Weights of a small GPT-style language model, trained from scratch on English Wikipedia.
Training: a variant of Muon for these matrices, 703M tokens, 10721 steps.
MLP neurons of a small language model. Each row is named by its layer, matrix (gate and up: input weights; down: output weights) and neuron, and shows model dimensions 320-447. Each number is 128 + 24 x the weight over its row's rms, rounded and kept within 0 to 255. A neuron's up and down rows have the sign that makes its largest values positive.
Before each neuron's rows, "fires before" lists the tokens most often just after its 100 highest values on Wikipedia text that the model never trained on.

fires before: "|", " |", "\n"
L6.gate92 [160 150 129  82 121 153 131  85 167  89 128 159 180 172 111 167 110 128 126 116 157 129 122  86 160  99 125  89 142 149 145 137 130 140 139 125 109  98 146 116 121 126 159 132 202  79 118 165 103 131 131 136 117  94 154 112 114 123 124  97 166 151 171 144 109 140 109 119 129 145 108 124 146  88 145 156 172 133 141 178 105 111 123 129 111 129 136 141 100  71 113 109 185 140 150 138  96 159 139 115 121 127 121 117 163 123 103 127 152 143 165 126 131 155 130 112 108 174 104 149 127 132  85 132 155 127 185 106]
L6.up92 [118 182 158 130 140 159  93 137 173 121 131 134 110 125 146 196  83 128 160  89 143 127 144 129 102 118 143 106 113 162 136 135 127  95 167  96 131 115 150 122  84 115 171  86 151  77 105 151  96 190 122 126 115 135 186 115  87 131  99 110 100 132 153 141  96 137 112 157 164 122 146 158 127 102 147 120 140 139 144 138 141 147 182 128 122 111 147  80  92 126  89 113 155  83 154 156 117 147 139 120 128  65 114 158 178 154 112 130 109  98 127 111 109 128  74 154 104 159 171 129 125 105 118  91 125 123 194 142]
L6.down92 [181  78 124 132 135 135  70 147 143 132 115 121 140 128 124 139  94 161 145  97 133 135 149 122 167 111 151 171 113 103 188 109 109 186 164 133 135 138 152  90  96  81  98  84 109 136 165 135  98  86 114 167 119 145 110 118  98 112 125 103 119 111 111 136 105  98 134 126 102 175 130 115 116 127 169 159 107  99 124  73 117  75  91 103  77 124 124 133 154 106 125 116 112 115 131 143 120 153 132  76 166 146 118 155 150 143 143 120 155 193 133 107 126 122 132 124 129 110 129 136 176 131 107 154 146 172 113 124]

fires before: "\n", " He", "==", " he"
L6.gate343 [115 172 165 143 187 134 155 120 139 148 108 180 134 121 128 138 135 113 108 115 120  71 100 114 124 141  89 122 101 145 140  94 118 123 123 184 137 141 143 137 131 108 123 146 117 139 156 142 136 121 127  79 104 145 125 127 146 104 110 117 136 139 139 137 113 119  74 151 117 142 121 151 135 123 114 144 142  87 115 103 111 119 112  78 175 119 145 133 162 145 133 141 128 103 176  84 139 110 113 134 150 147 150 166 125 136 107 138 151 123 109 116 157 146 121 120 122 181 139 190 105 180  92 138 129 102 140 177]
L6.up343 [ 76  93 105 101 151 150 132 114 174 150 157 148  78  81 123 160 103 103 111 136 115 113  98 154 152 164 116 161 147 138 113 115 120 130  98 111  91 134 111 118 115 105 156 143 124  90 124 137 131 128 106 142  93 144 129  91 139 134 118 141 150 116 138 192 119 109  70 148 150 119 142 153 131 115 111  90 145 109 123 121 119 164 147  94 173 113 143 148 160 133 109 155 121 131 149 126 116 129 118 180 131 116 148 150 159 119 105  71 169 165 160 127 141  98 153 163 122 179  93 118 143 131 127 114 150  97 131  98]
L6.down343 [120 140 118 125 124 116 141 126 123 119  87  80 118 113  94 101 145 146  96 128  99 152 106 123 140 172  86 112 104 121  87 131 152 117 133 106 144 114 173 142 148 122 141 101 109 136 151 126  97 111 125 140 104 160 120 125  73 143 133 153 169 141 124 162  97 136 117 136 132 135 119 123 128 143 155  94 142 116 169  86 132 134  82 119 143 101 117 127 126 159 114 142 169 195 127 133 114 114 123 129 125 150 119 123 128 144 102 142 158 131 130 115 132 114 159 123 127 151 101 132 104 120 115 126 145 113 147 161]

fires before: "\n", " the"
L5.gate317 [ 78 118 112  93 105  93 151 132  92 162 131  70 149 100 118 143 141  95 124 154 116 122 124 126 144 141 101 132 104 143 101 107 110 218 146 102 126 111 109  85  87 140 141 135 120 158 144  90 116 143  68 150 136 159 116 128 129 142 109 141 132 127 181 154 113 162 175 148 131 155 151 146 115 141 126 116 118 146 117 112 157 104 150 127 110 138 169 136 117 106 129 143 117 139 118 158 140 128 124  83 112 105  94 176 121 145 130 157 140 125 114 124 139 138 129 143 155 156 142 126 141 113  86 143 101  57 155 145]
L5.up317 [ 76 143 140  95 101 108 137 106 167 127 175 133 134 128 148 107 120 111 141 111 101 132 128 103 120 105  74 100 128 129 123 160 120 115 139  83 124 117 195 156  97 125 110  95 114  90 122 146  94 158 134  77 121 124 123 134 129 143 137 122 100 141 134 105  89 127 114 151 161  91 118 146 121 116 145 162 128 120 111 109 106  99 149 112 100 130 141  82  97  72 135 108 128 158 129 157 175  80 113 120 150 149  89 180 154  86 180  87 107 172 102 163 153 115 176 111 133  98 107  89 145 147 154 140 149 129 120 140]
L5.down317 [133  84 115 142 113 149 118  85  89 128 137 102 157  61 154 126 138 149 139 105 158 141 137 102 131 110  68 138 115 146 136 159 145 178 122  92 142 136 158 150 102 126 131 169 128 101 128 135 129 121 134 100 145  92 147  90 127 117 113  76 126  93  87  84 131 100 151 147 162 130  95 129 144  36 107 100 147 108 141 140 133 137 141 141  86 131  98 119 129 196  84 139  94 122 142 151 111 107 124 150 113 129 134 140 138  85 139 117 110 152 136 115  99 119 117 118 133 136 108 122 130 100 180 153 126 166 113 163]

fires before: "\n", " The", " In", " He"
L6.gate983 [ 99 133 114 153 109 119  83 153 137 141 117 140 135 129 108 125 170  98 112 122 119 107 119 132 131 137 153 129 107 125  78  96 123 115 125 115 138 113 161  82 115 145 139 127 151 100  92 120 166  63  96 143 147 144 165 166 142 150 108 129 140 125 124 154 162 118 130 150 123 169 152 135 114 141 104 148  89 116 154 130 108 123 141 148 125 124 159 130 161 124 121 115 134 106 142 157 130 150 149 158 117 138 135 136 133 141 127 132 121 124 126 129 123 151 148 153 133 158 140  98 162 159 123 127  79 109 126  96]
L6.up983 [152 151 111  98 101 155 164 118 155 106 105  92 162 105 138  74 185 136 185 104 118 125 128 132 146 147 156 127 185 119 153 120 101 132 148 107 102  98  99 112 147 122 166 157 154 102 124 147 107  74 122 138 134 195 143 116 123 152 138 151 114 104 127 124 146 119 151 126 121 109 146 115 107 147 112 138 150 170 150  96  96 154  89 113 181 121 146 125 107 106 152 145 103 150 136 144 142 119 119 129 101 147 111 131 190  92 108  87 129 118  95 122 147 128 106 121 116 138 134 139 103 141 159 142 121 115 148 177]
L6.down983 [136 122 120 155 110 109 133 182 136 120 151 114 142 100 119 129  96 105  90 125 167  70 122 144 157 120 123 135  99 180 110 118 154 125 147 125 142 133 153 139 120 155 122 131 126 127 121 156 145  78  98 139 107 127 146 135 115  85 119 150 111 129 119 145 132 124 144 131 104 133 137 118 129 108 146 144 107 132 125 146  76 136 115  83 108 136 138 131 159 153 161 103 168 125 131 129  99 162 146 140  88 122 126 120 107 107 103 133 126 113 111 145 110 147 113 134 130  90 153 130 140 151 106 124 125 134 118 133]

fires before: " in", " on", ".", ",", " at", " to"
L2.gate1193 [116 113 106 134 181 110 126 115 104 132 128 148  89 156 114 129 138 117 162  92 136 126 110 124 148 110 122 105 114 142 152 132 128 125 134  76  92 120 176 187 156 128 105 125 108 153 150 116 130 126  90 101 126  84 151 126 123 139 125 121 121 130 123 109  99 124 175 187 129  90 144 151 161 105 119 134 160 142 142 181 122 158 118 156 126 153 109 137 152 143 131 118 135  99 121 111 101 125  75 142 145 114 176 156 159 106  91 198 108 131  84 139 137  84 113 134 178  90 133 159 107 113  94 159 113 111 130 122]
L2.up1193 [115 144 112 149 113 141 135 161 163 135 113 129 135 164 127 120 140 140 154 145 170 130 130  92 145 112  87 109 157 140 136 108  89 156 154 144 145 132 141 129 130 119  95 156 137 134  92 146  80 108  92 129 130 166 128 152 139 108 157 115 152  78 132 140 157 117 110 159 116 141 172 121 104 144 123 126 125 157 107 112 142 138 109  89 161  93 158 174 123 110 128 103 107 156 184 109 156 109 103  95 112 142  97 144 102 120  95 122 106 117 121 151 115 105 126  95 138 111  93 147 121 110 138 118 173 115 173 127]
L2.down1193 [109  99 137 125 137 139 146 137  54 108  91 134 135 128 137 106 117 114 136  75 137 157 127 106 169 172 112 135 123 114 101 137 159 126 188  92 136 118 176  94 133 145 124  91  99 134 158  92 158  91 119 220 143 117 138 123 124 142 133 123 135  93 138 128 101 107 122 148 135 174 160 109 116 139 161 116 157 143  99  94 104 117 146 132 107 116 146 116 110 120  93 150 136 151 108 144 128 117 165  87 131 120 151 157 110 129 115 127 117 103  90 105 123  87 123 129  95 152 150 172 128 150 156 174 123 109  72 114]

fires before: "\n", " He", " the", " a"
L6.gate725 [139 127 133 130  67  75 120 137 137 122  98  89 139  83  99 116 152 139 157 103 102 124 116 128  87 162 102 136 104 149 124  69 163  98 110 136 124  95  91 139 141 142 109 145 143 112 120 110  93 103 144  82  96 142 124  99 155 149 128 111 124 112 154 187 131 142 144 154  83 189 160 136 123 139 110 108 135  99 141 128 128 129 118 138 121 121 116 156 158 112 120  95 133 115 121 116 151  91 144 131 141 138 141 127 143 158 139 144 142 111  97 110 145 125  98 133  90 102 158 148 149 101 132 131 164 143 121 135]
L6.up725 [115 140 114 162 108 107 187 110 149  87 179 132 145 145 112 113 122 124 130 147 151 122 126 117 158 163  86 147  97 117  86 130 100 141 145 112  82 123 122 163 147 103  74  88 147 139 145 116 153 110 109 134  95 177 172 167 132 135 105 114  88 138 147 130  94 144 109 111 115 136 110 119 119  87 160 110 106 129 175  85 122 113 163 161 157 131 152 115 139 127 103 114 133 140 137  70 142 170 140 133 169 149 124 133 154 137 131  79 148 179  99 130 127  85 137 119 104 134 164 147 136 161 141 169 129 132 139 133]
L6.down725 [156 134 147 135 110 110 184 117 118  76 137 117 129 122 125  67  99 116  76 172 113 136 115 138 175 117 160 104 107 123 116 173 110 156 136 153 108 102 196 167 152 109 127 132 145 127 153 117 145 153  90  78 107 146 138 136 151  97 166 123  95 126 133 139 113  95 118 145 140 112 116 114 132 171 120 131  92 142 128 129 162  99 124 142 122 103 125 131 150 120 130 108 143 122 152 148  97 112 137 138  75 128 124 144 106 109  96 188 137  80 118 154 114 132 110 139 132 101 113 102 147 137 169 128 124 167 177 129]

fires before: " |", "|", "\n", "-"
L6.gate110 [128 137 126  86  93 148 104 163 148 115 119 134 157 138 113 128  98 115 171 144 159  98  81 155 106 132 106  99 155 157 176 120 122  92 109 142 105 123 124 126  82  90 107 144  89 107 118 143 124 107 107 143 115 129 135 146 141 171 127 177 160 130 113 140 127 142 147 119 125 133 174 154 196 105 130 159 131 146 151 128 115  70 105 109 131 130 134 101  99 102  93 131 200 107 137 118 104 126 182  82 151 134 117 158 104 123 146 148 173 158 125 164  85 143  99 161  99 148 126 132 151 133 135 128 114 135 138 120]
L6.up110 [149 112 157 108 159  91 132  94 129  96 125 133 135 112 156 148 128 167 105 116 102  82  99  99 103 108 136 151 168 138 182 118  99 116 143 156 101 128 173  91 161 105 157  88 171 142 187 135 116 163  97 105 150 100 168 122  95 162 147 122 131 126 151 122 134 121  97 156 157 125 108 141 142  87 135 113 122 129  99 170 125 113 104 122 121 149 111 144 132 130 136 149 136 139 161 120 107  97 108 155 114 144 105 149 153 133 146 129 102 161 164  71  95 152 154 127  97 109  63 141 135 114 115 132 127 135 103 137]
L6.down110 [158 148 142 118 113 148  96 145 119  61 112 135 140  63 120 158 187 111 110 123 120  84 130 116 138 153 145  97 148 134 126 132 170 135 118  81 144 144 158 173 126 103  67  85 133 121 138 161 138 134 106 131 155 152  92 125 136 136 156 126  81 125 110  93 135 138  90 124 140 115 127  93 141 128 136 160 152  84  97 134 112 114  99 126  99 117 118 126 125 117 132 113 115 137 110 145 102 128  83  84 140 139 151 135 137 101 130 166 134 183 118 115 133 157 123 129 153  97 136 153  92 114 139 183 130  83 143 115]

fires before: " in", " by", ".", " to", " for"
L2.gate374 [123 158 100 122 163 149 128 106 134 138 149 116  26 129 157 151 151 113 142 120 152 134 134 163  99 149  99 170 121 145 123 117 111 128 148  94 132 113 136 187 121 164 120 130 147 121  99 124 113 131 135 114 116 139  89 127 160 138 135 128 153 167 118 125 143 125 135 135 140 124 158 154 157 154 140 135 149  97 124 132 121 125 143 134 160 121 114 122 150 116 110 140 121 108 124 134 132 144 146 118 142 104 159 120 129 131  61 151 127 161 162 158 142  92  93 163 131 129  79 120 142 119  92 120 139 125 154 146]
L2.up374 [120 166  90 123 141 145 124 142 129 135 123 160  71 169 105 141 145 104 173  93 198 130 118 155 113 117 153 124 126 170 164 130 144 109 128 100 140 155 136 105 166 121 125 170 135 113  81 102 149  92 131 131 114  99 130 130 149  83 114 178 133 161 128 161 117 111 121  73 104 104 138 159 161 124 135 106 136 113 116 152 117 169 140  92 150  94 124 133  94 123 148 131 119  94 149  95 121 115 168 124 142 136 168 121 158 127  71 145  99 131 103 160 143 125  96 118 114 130 109 122 129 134 111 141 104 119 170 135]
L2.down374 [106 111 113 100 153 122 111 136 157 135  77 125  96 171 158 164 147 123 149 117 110 109 138 130  98 111 157 100  96 152  82 139 154 148 149 128 120 132 126  97  78  97 105 118 157 133 153 106  90 130 126 122 137  90 106 149 110 140 134 124 140 115  84 126 100 111 106 106 144 125 144 155 117 107 120  79 144 126  90 125 153 173 139 116  89 128 145  96 113 140 116 177 157 103  68 149 131 116  95 122 148 115  93  89 157 127 130 135 116 124 101 141 131  74 143 115  93 162 123 125 121 116 145 110 149 110 159 109]